From a checkpoint of a small transformer trained on Wikipedia.
Size: 24 layers, width 192, 6 heads of 32, MLP 768 GELU, vocabulary 6620, 12M parameters.
Architecture: LayerNorm after each residual sum, rotary positions, biases, tied embeddings.
Training: a variant of Muon for these matrices, 289M tokens.
MLP neurons of a small language model. Each row is named by its layer, matrix (up: input weights) and neuron, and shows model dimensions 48-175. Each number is 200 + 30 x the weight over its row's rms, rounded and kept within 0 to 999.
After each neuron's rows, "fires on" lists the tokens most often at its 100 highest values on Wikipedia text that the model never trained on; "fires after" lists the tokens most often just before its 100 highest values on Wikipedia text that the model never trained on.

L15.up605,139,182,191,243,242,209,204,172,154,179,216,193,179,206,148,214,168,236,218,207,231,169,193,192,205,153,182,166,163,233,212,190,171,164,190,170,192,215,279,210,176,180,167,203,157,195,165,200,214,192,271,150,207,216,165,180,233,177,174,227,223,204,165,214,189,243,223,154,151,181,187,274,210,180,188,156,189,205,215,197,211,215,212,226,233,248,134,187,218,220,195,209,206,239,159,172,182,216,184,260,254,170,167,233,208,192,226,241,188,250,229,204,242,213,209,229,211,198,167,232,173,168,196,214,247,188,169,162
fires on: "9", "5", "6", "7", "4", "1"
fires after: "9", "0", "8"

L13.up552,250,206,174,227,185,238,175,239,205,240,206,183,221,175,196,185,224,175,213,212,158,136,142,205,237,225,194,237,240,268,199,214,207,140,195,185,194,175,224,223,187,158,230,228,144,147,209,167,186,211,247,199,179,193,163,209,238,229,185,283,164,211,203,180,192,159,203,165,201,195,163,152,188,207,228,182,200,180,177,217,203,166,179,233,216,204,190,177,193,234,172,211,161,199,190,190,193,177,210,246,195,170,161,178,142,207,209,221,203,161,159,171,248,226,236,168,217,173,221,193,163,213,181,182,162,239,242,237
fires on: " ", " was", "0"
fires after: " the", "2"

L13.up465,235,239,207,216,185,234,199,245,226,223,210,237,161,201,178,210,189,213,195,227,270,128,135,233,178,210,199,234,181,188,161,223,174,188,196,198,235,189,200,226,215,183,213,191,158,190,176,215,179,209,213,209,190,180,215,176,198,204,231,223,209,265,203,270,189,226,229,219,217,212,156,219,176,198,198,195,259,208,213,148,191,137,193,223,135,201,189,203,230,165,192,182,212,213,139,208,255,247,171,183,243,226,213,197,232,195,189,161,232,206,166,206,208,228,170,130,199,220,154,182,207,223,158,205,199,211,194,224
fires on: "2", "0", "c", "anc"
fires after: "0", "2"

L16.up240,214,242,231,232,173,196,208,226,197,192,202,214,222,205,196,229,222,245,227,186,121,169,205,209,263,201,203,192,192,201,191,193,218,170,188,142,195,222,246,232,151,196,122,243,236,175,188,213,191,192,202,236,150,209,173,215,180,197,188,248,201,119,248,243,161,208,225,216,184,178,223,209,203,213,192,175,248,177,215,199,282,235,184,166,232,242,230,225,263,202,203,216,206,151,179,208,179,253,223,212,236,191,296,163,192,226,224,201,163,205,226,164,136,165,164,232,209,189,199,193,181,155,183,128,222,196,174,176
fires on: "1", "0", " ", "2", "6"
fires after: " ", "1", ".", "3", "0"

L15.up679,238,203,251,212,197,244,173,194,240,206,197,163,221,161,261,146,185,210,260,259,152,167,224,185,213,208,220,156,181,228,152,206,218,192,194,247,212,192,212,149,218,227,217,156,213,236,201,188,186,218,186,198,137,204,121,189,217,199,169,219,242,232,283,230,188,213,178,144,200,193,213,209,168,207,193,225,190,128,196,191,181,210,142,190,169,229,191,223,190,226,203,248,244,231,211,147,225,205,203,219,192,180,198,146,181,193,157,237,226,206,258,216,212,217,220,184,175,233,216,174,261,184,207,189,205,191,194,220
fires on: " N", "4", "i", "A", "2"
fires after: " |", ";", " ", " T"

L17.up442,208,169,206,236,229,167,216,200,196,206,136,210,180,237,147,189,147,167,193,190,263,186,197,170,198,199,192,195,245,168,198,223,172,231,214,207,189,194,209,178,184,151,190,148,240,219,198,191,215,284,205,182,165,187,141,238,189,143,227,163,198,157,203,185,163,193,202,224,202,194,191,186,233,243,198,195,215,244,233,155,156,239,251,214,201,183,241,158,208,227,215,192,212,193,175,180,207,177,234,238,198,173,186,217,233,236,205,228,137,255,220,178,184,182,148,163,206,208,224,216,218,190,222,208,224,238,192,202
fires on: "7", "1", "9", "6", "8", "5"
fires after: " ", ",", "1", " ("

L8.up459,226,174,164,208,212,202,248,190,164,235,142,224,182,215,184,192,219,242,239,213,234,153,194,218,191,174,224,227,208,165,230,212,226,216,138,193,198,222,203,171,205,154,199,217,193,183,221,176,213,174,249,200,278,259,150,216,235,232,307,279,204,223,236,212,186,232,197,193,204,203,182,198,206,169,238,172,255,184,191,180,153,186,181,196,209,180,183,172,159,184,150,232,204,210,183,216,244,184,214,207,196,203,191,190,149,208,171,196,207,183,128,159,194,217,175,186,193,191,218,194,215,255,153,176,207,248,207,245
fires on: "0"
fires after: "2"

L15.up251,218,175,229,253,209,252,196,241,164,177,230,228,214,154,190,217,194,239,183,206,188,187,200,202,283,186,200,190,134,224,234,158,217,175,215,170,219,207,169,204,168,177,191,178,200,191,190,220,209,192,203,240,162,160,160,207,218,180,166,241,188,179,208,222,188,177,206,226,164,166,230,185,227,228,174,222,199,198,246,179,236,229,240,161,208,185,182,216,285,163,212,199,141,158,143,157,208,238,191,245,235,199,172,170,181,215,241,247,149,210,178,228,217,167,143,253,190,158,192,237,213,200,190,191,209,205,177,187
fires on: "2", ",", " ", "1"
fires after: " ", " March", " October", " November", "1"

L4.up391,183,225,221,151,191,237,218,233,264,288,211,139,190,190,172,217,236,189,162,241,219,193,224,219,147,191,201,179,192,196,182,202,187,196,212,244,184,172,216,244,267,162,202,191,163,192,227,197,164,169,170,213,163,197,172,218,175,273,198,198,186,198,179,157,165,165,171,176,203,146,188,196,221,188,173,198,199,197,167,233,243,164,214,175,205,305,206,194,222,238,171,178,188,215,207,189,207,205,215,212,238,253,215,192,261,160,201,214,151,205,174,192,161,269,223,212,221,254,207,174,187,206,144,176,195,187,213,176
fires on: "2", "our", "ow"
fires after: " ", " P", " j", "0"

L6.up559,244,204,196,178,213,227,191,237,210,207,241,211,178,234,194,188,195,228,199,235,208,235,250,229,181,213,192,252,186,258,235,220,228,213,266,204,153,237,174,141,194,169,148,170,211,179,194,193,136,184,190,184,161,204,227,122,219,214,244,217,183,181,215,166,192,206,209,199,162,192,255,230,221,232,244,220,174,204,179,197,239,229,129,197,213,201,200,154,142,137,207,171,221,173,213,208,190,282,210,269,215,226,138,179,196,176,205,232,168,247,160,193,209,191,167,212,246,244,193,188,221,237,239,211,244,168,225,214
fires on: "The", "y", "An", "A", "mer", "is"
fires after: " \"", " E", " (", "M", " A", "H"

L5.up743,221,205,197,193,207,218,182,201,213,264,242,194,213,224,220,185,187,194,212,223,174,243,183,233,205,197,237,195,185,224,204,224,220,210,207,258,179,171,212,164,201,225,200,262,187,148,211,258,172,173,226,182,162,227,171,131,184,170,151,170,161,226,201,145,201,217,177,191,158,152,268,227,227,199,182,175,264,167,228,168,252,226,148,201,222,205,191,211,186,150,225,196,247,112,190,182,215,245,171,237,210,202,267,191,155,223,208,175,242,122,166,172,208,217,184,188,173,229,194,176,215,224,155,209,160,219,223,212
fires on: "The", " The", " the", "p"
fires after: ".\n\n", ".", " \"", " '", ".\n", ","

L4.up89,205,189,202,209,193,212,211,188,186,237,202,284,203,214,245,220,188,178,246,207,272,148,222,199,187,217,177,193,187,238,195,190,201,241,198,202,214,147,179,243,175,154,192,129,175,164,195,256,241,208,187,203,207,170,193,238,204,206,142,184,202,224,185,226,182,173,201,184,237,233,131,212,188,246,176,152,233,174,204,183,164,182,215,192,256,234,219,239,220,201,226,225,148,186,202,145,184,187,198,179,233,209,233,211,240,224,228,215,227,215,171,211,141,177,234,205,228,188,208,227,201,170,217,149,180,213,301,198
fires on: "s", "ang", "ic", "i", "ch"
fires after: " m", " h", " p", "ch", " view"

L16.up36,165,212,212,203,194,199,208,246,221,172,188,203,171,192,212,221,204,170,246,187,232,228,215,217,215,261,200,251,221,196,259,169,190,207,183,239,169,226,223,186,176,183,145,248,202,236,197,162,252,177,194,245,212,218,190,259,183,195,182,219,200,155,228,259,181,202,173,189,169,175,202,223,194,256,201,168,215,184,176,179,232,227,216,145,169,218,182,206,208,180,241,238,134,221,192,197,203,264,149,182,248,201,207,198,201,232,184,235,211,174,228,181,214,208,235,231,210,183,195,223,192,157,194,133,246,214,225,194
fires on: "1", "0", "6", "8", "7", "3"
fires after: " ", "1", "0", "-", "3", "2"

L3.up484,198,222,174,205,197,179,202,199,206,177,198,138,204,200,189,225,238,121,219,245,240,166,254,239,201,207,145,188,228,191,175,211,218,167,194,214,166,208,151,202,219,224,149,188,194,152,156,222,193,240,280,253,140,232,222,209,215,223,269,205,190,210,211,156,192,160,250,136,204,233,262,156,211,210,238,174,212,210,161,196,206,201,223,145,186,214,228,205,175,172,153,195,229,183,178,188,228,216,215,233,182,201,203,170,180,164,193,213,221,164,192,184,226,200,230,214,177,179,215,156,226,220,215,163,180,123,231,220
fires on: "The", " the", "ath"
fires after: ".\n\n", "==\n", " P", " At", " R", "During"

L16.up21,192,189,173,214,176,223,205,260,224,239,208,201,195,199,208,265,226,160,226,219,193,221,197,162,180,202,182,204,234,186,262,215,234,184,202,177,213,189,251,190,166,184,221,206,193,213,214,209,179,201,198,185,236,246,240,208,218,200,190,178,177,195,201,176,195,217,190,200,141,175,168,232,264,223,180,185,236,219,189,169,231,228,228,229,242,138,231,187,198,153,212,237,191,199,145,159,234,234,179,196,154,208,201,167,168,187,216,236,188,254,175,167,209,195,195,219,178,213,161,217,238,180,257,162,253,177,239,194
fires on: "2", "1", "aw", "==", " Wat"
fires after: " ", "0", " Moh", "9"

L3.up713,208,195,167,196,250,146,206,212,205,221,173,181,272,270,174,218,228,181,185,258,227,136,185,212,228,169,214,184,196,191,195,175,120,201,151,248,191,236,208,217,184,219,200,177,168,200,199,240,224,179,208,205,176,183,216,213,216,196,189,167,179,194,141,211,216,180,191,137,211,202,245,183,218,214,205,159,200,222,178,200,242,189,163,168,205,209,213,187,161,217,140,210,210,178,246,193,184,219,188,192,256,185,206,222,220,241,194,190,198,170,201,188,234,193,225,211,240,228,216,120,142,218,232,205,211,183,218,209
fires on: " the"
fires after: "In", " In", " At", ",", "During", " of"

L11.up607,249,210,176,143,188,183,174,228,156,245,188,205,205,155,206,219,262,195,190,190,161,113,194,280,189,205,245,180,205,269,156,194,234,129,180,230,231,206,227,199,213,174,203,246,172,191,236,192,215,209,212,230,190,217,183,222,211,202,171,215,189,172,215,185,188,193,189,197,240,247,206,183,178,206,223,172,247,234,185,161,204,148,166,229,140,160,213,222,224,159,190,210,158,215,175,200,212,178,145,187,186,206,208,155,192,169,209,200,200,201,205,217,239,238,225,220,245,223,222,177,224,191,147,194,238,250,220,173
fires on: "0", " released", " ("
fires after: "2", " st"

L3.up617,204,203,217,162,195,207,181,227,168,221,222,153,149,200,195,173,215,200,220,249,174,187,213,228,184,187,226,246,181,188,196,184,224,209,208,206,158,168,181,213,207,199,232,188,215,215,186,196,141,184,171,206,216,220,228,172,229,202,232,155,154,226,208,130,146,199,234,169,214,177,183,250,204,262,186,166,200,171,111,179,230,221,202,205,219,183,241,183,177,161,158,202,190,164,201,216,227,228,255,223,240,235,179,227,205,174,211,172,178,158,176,220,241,213,178,220,229,200,229,242,193,218,177,218,134,185,162,224
fires on: "born", "n", "c", "is", "in"
fires after: " (", " \"", "-", "H", " m"

L6.up253,160,220,256,176,241,186,190,190,251,176,216,174,238,195,144,224,200,198,213,222,190,207,216,240,143,206,160,235,142,249,212,162,228,177,212,216,176,166,207,178,183,209,187,244,201,182,181,208,161,192,202,197,203,227,183,229,149,222,195,240,183,205,234,193,193,182,190,242,148,204,253,201,217,176,126,214,206,197,207,224,246,211,161,236,152,184,166,139,175,180,163,127,244,174,179,198,150,234,217,197,295,224,231,175,193,211,223,208,189,199,199,189,225,170,242,218,183,208,229,217,253,203,232,186,202,292,252,173
fires on: ";", "rd", "ing", " rem", " dist", " |"
fires after: "0", "1", "2", "3", " R"

L13.up729,203,219,203,134,211,189,206,204,186,196,223,245,264,217,196,196,219,178,168,248,194,155,243,244,205,214,233,162,204,222,247,242,200,222,251,213,186,211,190,202,203,163,206,165,195,186,202,229,188,219,174,200,185,194,202,221,209,152,200,219,206,196,171,190,229,177,269,244,218,214,198,226,180,292,169,256,231,140,192,183,227,213,231,213,158,167,192,235,150,223,185,244,191,233,189,212,215,150,140,242,169,218,216,214,228,197,255,234,204,152,183,208,227,204,252,204,221,189,268,212,144,194,179,220,228,160,140,167
fires on: "5", "4", "3", "6", "ly", "0"
fires after: " ", "1", "S", "/", "iv"

L11.up117,245,190,189,223,229,151,159,214,237,199,186,182,165,238,211,204,170,194,208,266,211,146,152,183,235,253,251,234,219,200,262,222,265,169,252,235,178,210,181,206,170,169,171,235,195,155,210,160,201,182,204,203,186,209,208,215,174,196,253,250,189,267,140,162,187,198,174,207,176,158,207,223,218,212,178,172,160,179,142,221,192,180,227,217,224,247,247,206,158,207,190,180,189,210,198,238,194,228,222,186,216,203,182,176,251,190,204,191,202,241,165,204,203,208,189,178,203,181,234,173,192,203,225,200,245,174,194,175
fires on: " She", " she", " It", " They", " it"
fires after: ".", ",", ")."

L5.up627,248,163,231,240,235,239,232,261,204,174,199,179,231,172,191,206,211,241,206,248,201,161,173,277,185,201,242,212,211,171,201,197,212,219,203,215,216,245,157,202,208,202,170,166,187,243,202,179,212,217,209,194,128,249,171,194,194,206,168,236,241,214,209,203,179,166,190,176,147,216,192,200,149,305,192,189,236,200,226,213,187,246,164,200,216,239,194,204,150,166,188,203,211,174,242,195,226,177,229,211,212,231,209,210,245,209,231,218,147,106,207,226,186,180,195,220,215,187,231,210,199,217,235,177,164,202,220,232
fires on: "5", " t", " m", "-m"
fires after: "1", ",", "2"

L15.up172,135,215,226,183,176,171,230,201,220,187,180,215,197,187,174,232,219,175,185,167,217,223,232,179,176,201,162,216,140,202,185,163,225,184,256,177,167,224,230,163,220,200,177,224,136,178,214,142,248,275,204,154,182,191,179,201,233,205,198,249,145,217,236,215,196,239,168,241,195,216,205,242,228,212,107,194,180,197,125,230,180,187,188,245,146,229,208,234,152,186,206,210,182,202,175,174,218,259,198,205,191,160,192,140,217,193,175,200,196,146,183,216,271,244,226,220,202,214,244,152,195,205,210,184,186,195,203,207
fires on: "9", " ", "5", "4", "6", "7"
fires after: "9", " to", " December"

L20.up226,198,154,213,205,214,188,240,181,193,199,190,174,247,178,199,187,180,258,179,211,199,193,179,179,173,164,126,215,241,207,264,234,196,207,232,168,231,183,198,239,193,214,241,163,177,199,167,237,234,219,195,199,182,206,208,194,237,235,173,179,192,178,234,221,200,192,200,227,161,185,234,172,179,241,220,205,165,155,237,217,183,230,166,186,218,194,169,166,116,205,168,199,228,182,210,151,144,210,214,201,134,237,177,200,203,245,175,214,229,226,191,170,199,244,165,207,147,143,145,202,201,216,223,261,211,138,238,218
fires on: "9", "1", "ven"
fires after: "1", " (", " "

L16.up129,220,210,189,165,239,226,206,219,187,183,195,210,172,202,210,172,205,188,216,207,227,169,167,211,195,165,187,199,233,191,156,212,169,173,178,217,143,166,216,164,246,192,218,208,180,199,138,263,178,231,182,211,207,189,205,187,198,197,209,223,121,170,225,171,200,162,245,222,195,208,164,241,232,273,232,200,218,226,193,198,241,159,227,201,190,250,208,183,178,180,149,192,217,227,234,214,180,207,230,210,188,187,202,141,243,199,215,269,197,170,215,187,162,140,216,160,212,179,261,245,172,200,154,214,185,281,188,250
fires on: "0", "9", " band", " he"
fires after: "2", "1", ",", " the"

L21.up497,194,213,219,173,203,196,258,182,240,160,222,210,214,209,195,208,217,251,155,214,203,200,221,199,173,172,112,188,132,225,211,221,210,196,161,155,214,208,199,209,140,172,172,215,144,133,121,207,228,206,203,232,233,187,155,157,191,212,207,270,185,188,178,197,225,178,222,227,176,170,253,170,211,174,182,178,185,163,185,185,234,132,220,184,199,215,209,175,190,207,184,185,224,213,229,206,242,266,203,171,197,244,252,191,207,225,199,195,272,201,157,220,204,265,193,183,196,165,248,162,171,205,226,207,184,159,187,185
fires on: "9", "1", " ", "–", "8"
fires after: "1", " ", "°N", "–", "9"

L16.up756,205,187,170,225,223,240,214,206,207,187,174,255,178,216,193,202,203,207,151,186,220,168,228,250,183,185,214,230,161,219,193,204,174,186,187,214,166,200,191,197,276,139,198,210,190,215,146,218,221,182,217,239,202,175,223,210,208,156,227,221,136,210,224,223,213,199,209,235,213,171,230,218,190,254,213,230,241,208,257,188,206,167,144,193,133,237,128,218,178,164,180,114,155,232,180,235,220,198,153,226,202,194,201,205,209,206,208,219,236,187,216,251,240,210,230,265,179,219,216,249,150,173,165,185,193,213,209,181
fires on: "7", " as", "8", " for", "6", "0"
fires after: " ", "–", "9", "1"

L15.up116,188,230,215,175,235,226,186,202,262,252,141,247,179,174,225,202,213,209,214,199,148,159,188,210,203,176,185,191,260,173,175,234,235,188,145,176,197,231,195,210,187,172,208,167,133,177,184,159,183,160,230,278,217,196,219,218,268,235,200,205,156,223,189,184,159,187,195,240,208,207,183,243,188,187,149,180,234,209,193,209,223,184,228,220,257,216,203,217,227,185,245,235,198,240,203,153,251,159,243,182,260,193,196,125,168,153,176,225,244,216,215,211,243,270,188,195,229,142,193,162,215,228,194,201,173,215,235,236
fires on: "0", "2", " find", " discover"
fires after: "2", "0", " dist"

L6.up685,216,194,219,215,185,207,205,168,241,197,171,187,176,154,216,159,216,237,202,234,241,178,196,196,156,201,228,220,265,212,170,224,225,202,217,219,187,198,198,182,204,260,162,143,216,155,182,173,208,135,248,233,159,187,163,171,243,243,185,199,209,229,246,179,155,185,225,141,201,169,204,205,167,212,244,183,189,175,246,174,194,184,245,190,194,236,226,212,195,166,180,190,218,207,186,169,163,249,176,193,187,208,194,172,231,175,142,160,206,206,148,200,213,209,188,240,167,203,226,212,154,206,166,228,183,252,225,195
fires on: " ", "r", "az", "ard", "cel", " Or"
fires after: " M", " a", " Mar", " May", " m", " th"

L21.up694,176,207,158,188,222,222,193,250,214,206,210,178,193,188,168,214,236,209,218,190,161,222,211,195,202,177,212,186,236,209,167,208,205,200,177,202,197,226,225,186,180,180,219,149,186,183,115,209,196,187,211,151,195,197,192,152,259,177,238,194,243,205,223,195,219,226,171,170,203,214,199,290,200,167,169,181,232,223,158,167,214,195,229,163,161,193,225,210,230,147,210,233,217,190,175,174,283,235,179,218,252,202,182,201,152,153,193,159,192,200,193,197,219,194,233,255,246,165,127,210,214,248,237,180,195,226,169,202
fires on: "2", "1", ".", "4", "3", " ("
fires after: "0", "9", "8", " /"

L8.up681,204,200,153,173,205,202,168,179,218,251,219,210,243,140,225,192,233,222,230,187,179,190,193,219,190,259,221,178,269,186,205,187,160,224,256,204,186,245,190,176,214,154,205,219,244,205,165,162,209,166,163,243,211,173,230,198,184,222,225,186,161,245,224,198,189,196,261,164,212,184,209,203,240,202,186,215,208,217,168,184,117,216,160,281,161,192,232,213,158,142,219,211,154,201,204,152,168,237,158,203,242,214,183,199,233,243,187,158,229,239,187,138,254,187,214,157,210,186,182,234,198,203,142,248,217,192,230,178
fires on: "E", " Captain", "N", "G", "other"
fires after: " \"", " (", "m", " under", " |", " Saint"

L20.up197,215,175,180,267,148,181,253,230,229,224,184,179,191,210,182,270,214,209,171,161,213,140,179,161,160,205,238,204,220,252,245,181,289,243,241,233,181,215,193,222,187,240,247,204,126,164,169,206,191,169,195,185,180,174,207,161,205,256,225,225,220,285,175,232,172,198,210,240,181,211,195,207,213,207,217,152,188,214,186,226,163,217,214,227,160,219,195,165,195,204,199,222,176,217,198,174,181,176,164,241,194,200,194,175,247,205,200,211,168,200,190,213,255,231,214,237,204,177,174,184,226,165,172,191,180,235,203,197
fires on: " "
fires after: " |", ","

L16.up367,205,197,254,210,166,235,165,214,211,212,160,229,152,236,145,247,187,154,151,213,182,167,189,194,179,222,246,198,202,190,204,243,210,219,192,181,181,174,230,227,269,166,185,232,191,181,180,218,249,181,187,197,165,212,194,246,139,193,209,189,217,198,162,198,151,226,186,139,198,213,159,226,227,250,208,166,225,206,202,188,198,218,252,179,181,210,213,223,213,215,224,214,203,207,174,173,190,248,213,212,227,282,154,222,271,228,190,189,188,201,205,196,248,223,182,200,193,193,183,231,168,177,196,185,176,203,191,175
fires on: "1", "2", "0", "3", "6"
fires after: "0", " ", "9", "-"

L4.up679,168,200,228,193,250,210,232,178,198,224,204,150,189,176,173,195,174,235,210,256,220,150,214,235,223,220,243,234,164,160,214,182,172,196,198,200,174,279,228,192,214,158,165,229,174,205,209,229,189,197,234,254,144,180,174,176,228,197,180,188,215,212,201,202,221,173,164,218,252,185,164,179,218,204,189,219,251,220,129,201,252,185,206,189,173,230,263,233,234,167,206,222,182,108,221,210,182,257,185,187,194,207,169,264,251,213,227,237,212,142,184,196,253,186,230,189,171,200,235,205,208,162,206,170,206,217,199,195
fires on: " this", " these", "nd", "The", "st", " These"
fires after: " of", ".", "2", "1", ".\n\n", ","

L21.up706,144,221,176,178,175,215,231,202,176,174,172,182,198,197,166,238,150,240,181,152,212,150,178,193,239,212,182,172,147,220,244,226,182,234,197,237,185,246,174,267,174,187,185,193,214,256,269,212,176,192,205,212,183,230,193,194,216,167,195,224,242,241,207,144,192,223,168,198,170,155,161,185,226,204,235,166,204,150,158,214,212,245,207,214,193,211,159,240,169,214,194,223,195,163,172,176,201,271,204,228,218,185,214,219,183,207,258,243,222,203,182,191,240,155,214,198,208,248,202,191,221,156,157,199,257,229,171,193
fires on: " "
fires after: ",", " in", " April", " July", " December", "."

L17.up514,220,216,217,251,193,175,263,206,209,226,202,217,170,246,226,225,190,149,176,180,192,158,215,137,239,222,180,199,160,146,179,260,265,219,248,192,167,183,198,180,207,143,166,218,213,145,236,227,132,194,243,209,162,157,194,191,213,230,233,190,181,207,186,182,208,174,202,207,233,184,174,227,158,237,180,206,249,176,231,226,199,203,168,160,221,245,195,240,218,239,145,191,227,199,191,176,201,209,211,244,188,245,212,191,192,218,235,179,229,212,161,196,219,208,193,105,211,213,182,196,138,221,201,209,153,227,183,153
fires on: "0", " ", "9", " long", " short", "2"
fires after: "0", "2", "|", "1", ";", " the"

L20.up566,158,166,213,187,172,179,200,252,229,251,217,245,151,193,173,206,226,220,170,217,126,159,184,228,204,205,207,211,225,220,214,189,214,198,188,181,231,184,198,225,225,202,217,217,168,192,167,231,205,231,188,246,242,170,181,196,222,205,192,232,191,212,197,207,208,216,180,269,115,206,157,236,159,176,190,170,212,220,197,208,239,271,233,216,224,224,245,188,174,228,242,203,160,163,194,161,181,197,175,243,196,173,214,201,209,219,244,158,218,260,177,213,161,181,207,247,228,166,187,195,217,168,146,190,228,224,228,209
fires on: "1", "2", "6", "0", "3", "7"
fires after: "2", "1", "0", "9", ",", "8"

L15.up209,237,241,189,212,232,234,209,239,217,167,178,179,154,277,186,171,153,179,203,239,185,173,196,217,187,200,208,189,180,212,238,186,243,233,172,194,208,207,251,193,180,163,195,251,153,168,106,223,209,215,177,179,238,164,222,221,220,187,236,158,183,191,217,152,195,125,202,154,169,188,225,212,183,190,231,254,212,153,180,206,187,214,188,209,206,219,187,184,189,138,179,200,210,170,240,158,188,196,239,205,186,183,264,199,205,185,189,247,179,203,231,177,195,187,262,183,200,194,218,204,179,262,167,176,218,150,129,209
fires on: "9", "8", " t"
fires after: " ", ",", "–", "1", "\n", " the"

L17.up378,225,164,238,233,211,209,220,162,177,164,226,184,256,173,271,191,227,220,210,148,154,234,210,198,216,184,194,196,176,191,226,222,188,120,150,147,193,220,247,226,217,251,174,229,233,151,174,172,241,222,219,180,145,251,208,141,213,225,196,222,226,229,179,224,163,204,237,253,195,209,200,181,165,226,172,176,200,181,150,156,215,220,162,226,188,198,259,210,189,263,156,208,239,199,221,187,186,256,222,178,241,225,190,197,196,234,215,223,228,193,176,215,237,227,164,200,207,182,173,127,227,167,204,195,192,157,198,247
fires on: "2", "3", "0", "1", "4"
fires after: " ", ",", "1", "2", " (", "3"

L16.up646,155,185,174,240,165,222,176,200,179,214,199,216,207,247,214,202,216,227,217,167,162,237,156,211,215,209,176,211,186,212,223,188,222,192,187,269,209,206,180,237,194,142,219,170,191,205,185,152,204,195,196,229,248,246,129,231,198,229,288,242,232,181,224,178,162,180,217,179,166,177,195,203,140,211,179,150,181,193,208,228,165,197,191,163,212,185,203,211,186,171,167,284,238,177,218,222,206,233,249,276,111,201,169,188,222,151,199,243,179,200,189,198,227,232,239,203,231,193,214,219,225,228,186,161,184,186,184,201
fires on: " ", " \""
fires after: " the", "In", " a", ":"

L17.up454,219,175,223,257,197,153,209,206,133,233,233,208,148,199,173,183,177,204,247,207,210,185,193,176,258,157,201,194,227,180,195,220,199,191,203,220,198,184,180,180,267,166,230,180,164,198,158,188,169,199,173,251,161,205,207,230,243,188,172,158,153,201,195,207,189,225,221,200,216,171,195,210,252,241,221,207,248,188,206,182,196,238,189,171,168,193,226,156,165,160,196,204,176,224,209,152,224,221,241,201,192,218,196,219,161,247,186,155,226,208,244,182,188,246,188,144,194,210,165,254,193,219,185,167,170,278,172,150
fires on: "1", "9", "0", "8", "3", "–"
fires after: "9", "0", "1", " the", " "